From a checkpoint of a small transformer trained on Wikipedia.
Size: width 512, 8 heads of 64, vocabulary 32062.
Architecture: biases, untied embeddings.
Training: a variant of Adam for these matrices, 1432M tokens.
MLP neurons of a small language model. Each row is named by its layer, matrix (up: input weights) and neuron, and shows model dimensions 224-319. Each number is 500 + 25 x the weight over its row's rms, rounded and kept within 0 to 999. Numbers have three digits each.
After each neuron's rows, "fires on" lists the tokens most often at its 100 highest values on Wikipedia text that the model never trained on. A number after a token or word is its count.

L8.up2014:476516564473531513501475477490492538512452500509515503514457557513538508516502515500538532486463543499504537495498470490500471476540534460503486516555518457484516487501501504528514507496480520474475512532483439495498503490477462513513485473498446519478544495511524508508502492465493530520
fires on: " is" 26, " are" 13, ":" 13, " was" 10, " has" 5, " have" 5

L8.up234:499473497512503525480555464490476480474537504513467492471477513496499478470511466480459504464495523505510507528477475534535476499493499497500489528477475497524479468506496480506497489489488505461487507487547467550490497523517506533474527510523488502492534498539478520510523516539477535554
fires on: " and" 26, " the" 19, "19" 7, " It" 6, " that" 6, " " 4

L9.up791:518484535483561462485457479484491534480510523524494519487518529487488494521488495514515511512489505485501479512503522516483484509494486464526437489537562485499537472466482492498509488491505495465481520512481548514466514494492509499466451482502458519487496498472483494567452459495485502500
fires on: "," 23, ":" 15, ";" 9, "19" 5, " at" 4, "." 4

L9.up898:499496527473431521542519462535517526465517477475501512494499518537501510490492488524517492515478521473519506501443523507500508525491460470475493444533521516534488524506501455512536510486548527480522528545530474502487507451489504533501511522477496512506484492498495477464493524475507529502
fires on: "19" 26, " (" 20, "18" 17, " May" 5

L8.up216:519501491490526505533524482491529524498469460538476538518516503503484510485542474512522458522573482500516476487501470467542514513469460505511500472471474548493488518495521508510528504560487549486530491518497475513469490469503541489466487481484487502510454491482463492511483530467495513487
fires on: " −" 19, " The" 15, ";" 14, " the" 12, " " 9, "^{" 5

L9.up707:470557512502476492484472539550478535452523474498564516477496509499511512523547477525481502498492501463500500470458522545497471474533511494541499512503514515474480495495508460486537485520506492500501539537473516482463481556510538489510494459495468508455478494473540499486517493513506468490
fires on: " one" 36, " player" 12, " " 6, "L" 4, " across" 4, " (" 4

L9.up1863:513520537472511494485517515465517461499458488493513482533490553485483522497572481513504487463549503497526498469486521472509482500543467529535476474562472495543521453469502519484518520458486514525493520496509456491517486499514495507529488490469523520500490513488472512526506457455514538458
fires on: "0" 30, " to" 8, ":" 7, " " 6, "1" 6, "," 5

L8.up925:514531510492486483466446500487491504543526519501500472461494551477506532510466455451536491500485522467526494500522513487467508540547503476498526525487512506508499457515470491527521472501507505480531523508516533491501497515476507508480516481494491530489485495480487501490512513466485484538
fires on: " " 26, ";" 17, " |" 12, "11" 9, " as" 4

L9.up1061:480482552490510505515485518513547533497497490491520514456498511483597540521493467486529501504509524503493484460512514527518482508523497484536497499512529480495508463493487464522520508501486530515502520468477537555500461487516480479495489497511495529478469500495531472544483481477508526491
fires on: " " 33, "20" 17, "19" 13, " in" 10, "," 8, " mid" 4

L9.up861:463524504455491517559498459476500520473507521482503486505523464484518532535542480528550490508498485478478530545501453476512490505472505512511492466515531491463535484460478480530488511474484552461459466486484510466546507520501509506485512492471455451504516513459515487518500484500497518513
fires on: " |" 28, "–" 20, ")" 7, "2" 6

L8.up1771:487472521510486517482481492499486487478496525486492455482483532457503476525570465498505479460484502505492523498479508532487481541549467515494475527545529466521466479458507486527533502519550516488479513474493491517524437513491477508508476504500482492481501567511522503480508453500501526502
fires on: " to" 98

L8.up107:535478476514497486481510477561486499528525517511450540536459497506505499500540461479527528507449483488487496499488521524514528505547500485480445491506463477504469486517476464526476541493487537541476492481449474480516461474470476550486456521515486492487501474506515530497558517534506504538
fires on: "0" 18, " and" 9, ";" 7, " |\n" 7, " most" 5, " all" 4

L8.up1451:466522537506509533532463489514497520457461513526589494500491510528509505504478491506547509495484499488503490440503475488470463485473503508481517484527495525484493468505479492502477527463530523543488466534495469503474492502501489474498539442470439503554489463491523479519532463489494502519
fires on: "," 38, " of" 13, " " 8, " is" 7, " by" 7, " was" 6

L9.up1983:490500506464545476444487501488494495480500468504503530547468489507478542465495465493508496502460504469553514508501561466510485488547474508509511469484532503509492484535516502494507504500515514471427514497436485509513472534503504484497495515499477476474501536547522515490484512513499486534
fires on: "19" 59, "20" 22

L9.up1055:511500551506475534479534521477522447512492491482540519548468500493527530502513478528509500504558465519491505498489474482540453514538514545491523509499522533496500495513487499524510478515503496489464465497497506478510485473484529512516473514470528487529541515480456518531496466497522494528
fires on: " " 54, " |" 4, "," 4, " |\n" 4

L9.up148:440490526491478516497493503465482529526529499497513530493483479496536538475523528532528465504512609485509507510528479504514515511477482485517458459443486519488466477502481532470479497516525529523488505505514471582511473538526528486482485515535500498483502500495474468537529485503484517485
fires on: " the" 42, " as" 6, "'s" 5, " of" 5

L8.up1482:481515497509511513547477508561510508484456521523521516487519492474518508534491520495500481500474520471458505465516498462479483523491465506514492529508503497481528480514473482491483499486564503511510486487485475516487496524522526512493473540495514479526496531514483520483500463454497491505
fires on: " and" 48, " as" 10, " or" 9, " even" 5, " &" 5

L8.up1684:476552547484455477533487519516506494496532505481541493478475499463517533516502519515555531489512485453482504500487516508483498523502492480494521502496519497520486499512485493485528488482544532540480495522492528492521524487531491538517496475463553491502524489486516529498457487465457523451
fires on: "," 25, " it" 18, " |" 12, " first" 10, "–" 5, ";" 4

L9.up1709:499499514496538521535502480475500487478510506483543486516474483490562511511487555501494482533436542468438493454513501478472487502492489492544490485507549507468514498500537487530473539465520523511477515481477481503486491556479493494448525536517510512494533534530519538505499466496496493501
fires on: " " 33, " from" 20, " and" 15, " (" 7, " in" 5, " as" 4

L8.up491:523537510506508497496501522527526502495491468517527503497497508494533482480480487496557493527515505534521511524504510507496496476503458505482522535500549520517528483535506514465484485487484532541498551542477471459486515502505465521490538505429484522509493513463468497525483486477540473502
fires on: " and" 15, "0" 11, " of" 11, " (" 10, "," 7, "00" 6

L9.up1409:528503556493510532493462465500489442489484522486509516520469489509498524489515490543524493539492466467458467512492496445510486465483502530514524509487508526520506519484482468460534489520557512513494493498480503503510451502564532515480519494473494469527499529528517446492481460482486520475
fires on: "." 36, " " 12, "19" 7, "20" 5, " moved" 4

L8.up1282:470456526550571470511501522523469485512466478449448514532428533496521486525451529545490486478522526498488509530516511473486511466493484486475496474500489519533503508516476472485454479518484495457479485495501464503493484495505452523482511471516470485479558490516520501501525473524512493460
fires on: "Ha" 45, " and" 9, " |" 8, " for" 4, " in" 4, " were" 4

L8.up866:485521556500503468568486492493547532498477529474516504535527485496521549556480427492498498514522507503521465476487481446494504493517475502493495451491479529481498473462499498489505533474506526503533496495492504478536482482481496494472537476501485478528514508501477478453506531478502492469
fires on: " " 43, ")" 4, " of" 4, " the" 4, "1" 4, "2" 4

L8.up1003:502517509469480480476536511521503488503466494481480539509498534503520555528514496503506508457460531449479497502474524498535504505479492457490494487484559502479512508507529453506521527499519493515516457509494506508525511503573516512531463507493542510540495495493522497453481495462515483498
fires on: " first" 21, " second" 18, " other" 12, " third" 5, " one" 4

L8.up1605:419500548483508515533468472475475538528500491488512520495481518499509472503528541514484514517513510433491490484510543485468490479511468489509476526500498477505506462519494515512477517510577517482474478558482488526522515483535469454535455517511515489490526522543513539509530562494473502497
fires on: "," 20, " be" 13, " as" 9, " called" 7, " the" 7, " known" 6

L8.up1910:486495565474521573527482512480525482492488455475508496475486477443471529530471496562519501496482533481487507517483515518491477486507493477509483486506483484492524507526518503494526482534535488502541492529499496495464444538512530512532497516460517534483523499499534459505512508506542524477
fires on: " from" 19, "." 14, " to" 10, " |" 8, "|" 7, " " 4

L8.up645:449547474487524497494495509529529494504481490507560496514480464515509515495504501475515517519502535496500512501507502546478496460458473483503549496539499519509509477536477514504477516459508492509492517555457510556535479508485484466477503457488499497519522511524531495466504497496538516457
fires on: " " 32, "19" 9, "," 7, "th" 7, "-" 6, " O" 4

L8.up423:539506484455522467509512554515470474542521468511522485499437455532529481485477532525511499524516508503479501550491467445543497441486517506492537519468507519476540508492549463452521465524524500466463469471450513514494485483514475516528492465476471513537504522534490512499513490486522546497
fires on: " and" 21, " which" 16, " that" 9, " Succeeded" 6, " who" 6, " what" 4

L8.up538:504494540539525512528494475484523506539517472554523509476431548477552501501471519510494497479475554481494473480488489464496528447511475498509508519510541508472487492547515503501485471498542530526491507515501521514530472539507493506485470469485532515542509474527488486489502513551514470482
fires on: " " 32, " most" 9, " more" 8, "." 5, " not" 4

L8.up1:493477528500509482492498507495482552502511472469496518472494506474538527566455475526483511517548461460527492493457495514517508518468506469468524506488485542514535486510471533493491516498515551489500505565502542540479521500478469508503494510457507499522486508474509528518467514487505508459
fires on: " |" 30, "T" 9, ":" 9, " " 6, "1" 4, "," 4

L8.up972:532491487499515492533541480491478474504496490505472528532532483518532471470565533531464513513486480489502496495547502510498475453523523529522521500502486454526502479485485508505467450530476469494481527505484466525451524501515483539479553487546483473494440500516531504532467487477531543556
fires on: " It" 23, " Ltd" 11, " but" 6, "19" 6, "He" 4, " which" 4

L8.up1332:482491536499507520514501462484496498494522492473508465524472508480471530512508478518489486496482503525510547474516505490505479530516506495489494482464495515546547506534524498532519476522525503513568530532511472523477483462458488538546553495458466483484492535529519518428477532492505517545
fires on: " " 67, " from" 14, " (" 12

L9.up646:518506516504510502492510512502507479493496496497525530532505507484519499471493507525529443495491516498529491503496496437487493466531524418452506478525503510519491472493474483469496513529499540507494492497538525487501531538533503474494504510524453528474484532522514569525480504484528468541
fires on: " a" 62, "'," 10, " " 7, " the" 6, " A" 4

L9.up1517:504452512534535471509480468526468487529481508505519546546465533525465485513486494529527507509500512511520454471520506534468509466531446544450491509526524496499514501516479468470472508473543506468488541457493498468498502467479512512496475492508468500491515507508536494496478495517535518443
fires on: "," 38, " and" 24, " or" 8, " is" 4, ":" 4

L9.up1150:520487553509516489524425487511485488521540455489522511481496503488541486489526463490516495504499515492491487526479479458499470509507458466506538533481542474480503443490502473488441456507535549506507509471508502514484492520536488528485557520556504555528504530523568510499464490484523511506
fires on: " to" 18, " be" 15, " as" 9, " a" 7, " the" 6, " -" 6

L8.up370:509538489537548519526444507478478487478484522501522513512480535511570521477560452532492503523494543512488540478505516501502518498511463494479514509548500520478500483503524503481508495456514476482483501473510510474513500585530511504523536489515538513516495474562499488537433467518524513487
fires on: " " 30, " J" 11, " (" 8, " team" 5, "s" 5

L8.up1474:489508502523556512525480517497509503472486527493511526537481470514477481488483474510505501505550467499503526452510487541484497474499446467503476494549510479472507510495495447485489507507497485457463504489486483506474522545483466493505492480469472489477493513553478528535507446498524486514
fires on: " by" 22, " as" 10, ":" 8, "," 8, " to" 6, ";" 4

L9.up68:528513480497517474472481519483528457527531479508473488477443493512530521523551498521482507508504501551441472469502485492540520556508533501491477499520516492536513486489508503515499478473512511493519521518475565483505469477517490490506465517516466528485477500507520504507521497510495526533
fires on: " a" 46, " " 17, "escu" 10, " A" 5

L9.up473:491499551489488562552508531484519470467526496464579491544523522498534553468518511511537490518471508476470475480465516518479486497540504517486494503478537521541516517477523486509530482455563485515458453487533511478478502512528510497505528470441497521511531522486501478486490504503505486509
fires on: " " 25, "," 17, "." 17, "19" 6, " •" 6, "|" 6

L8.up1124:422469515452481496550495491490520527495514477524458518518511467522508504540500497519530514530498508486515535512493522527459484504490472483493486509459510514503522484512487529472503491515500507505503475492489476501564473479501516456472483496490467499498518533507509474472510482498504513518
fires on: "." 22, " of" 8, ":" 6, " as" 6, "as" 5, "19" 5

L8.up1279:496532462520475531513489464485526491511468466495508528535485517463490520525530474491499489501474468513546490499526512478486483499478485509527511487492486468555522455475508467544524496484479565455509535501498502516462474471518467510544505521515518533511475504517507509460532518469518530505
fires on: " " 63

L9.up1287:489546515436526500514488472523487534482508501518485527549478477508525490501504474541476504448496510465476484516446487521483513514516499472515538528471515490522493491506483479480539489534536542501463467523504518545531455503465521447535521510484468475505498526486497494507484510497546511495
fires on: " a" 19, " first" 12, "20" 8, "19" 8, " second" 6

L8.up1927:460482583510508541544493527547528490509471496508510507535522512480513524498523534520533506465471529513507473473458508473472489507499495507480537485536481509507513515467523432455489493486492518481526504540544521464550447478548530492450491527481476519453540502464492546453490529492519553529
fires on: ".\n\n" 40, "\n\n" 8, ").\n\n" 7, " " 7, "." 5, " take" 4

L9.up177:507575564484553513520450556530511440550505465528504451471509524489500490486556479463521468507503511506510481474477544545456518491509447486514505484542548519515485480536485515492525446498493515506517492507488476529514487552489531541483480446494485498505505497530494543480476457488568460498
fires on: " " 92

L8.up1478:489474514468520468477504489490508498487525499523512490499513514480531466509506506463482478490442558506511545465508495517478498496498510443520461477487568478517487483475537544521512538517558515535494534500536497506524492505465486528528489500529487563463533512535492504549542474517468526525
fires on: " to" 30, "–" 19, "," 16, " –" 5

L8.up1396:515540485473524503532496494501541506464503468482478519485488530475494517485476489517519482519540512528468515497505516537538535517493511509468539498498540486512489536516499508481493523494543513451535521469488532499505511556512506527452527515512492499480485496517448520523473457502533500515
fires on: "," 23, " and" 9, " or" 7, "with" 5, " ancestry" 4, " directed" 4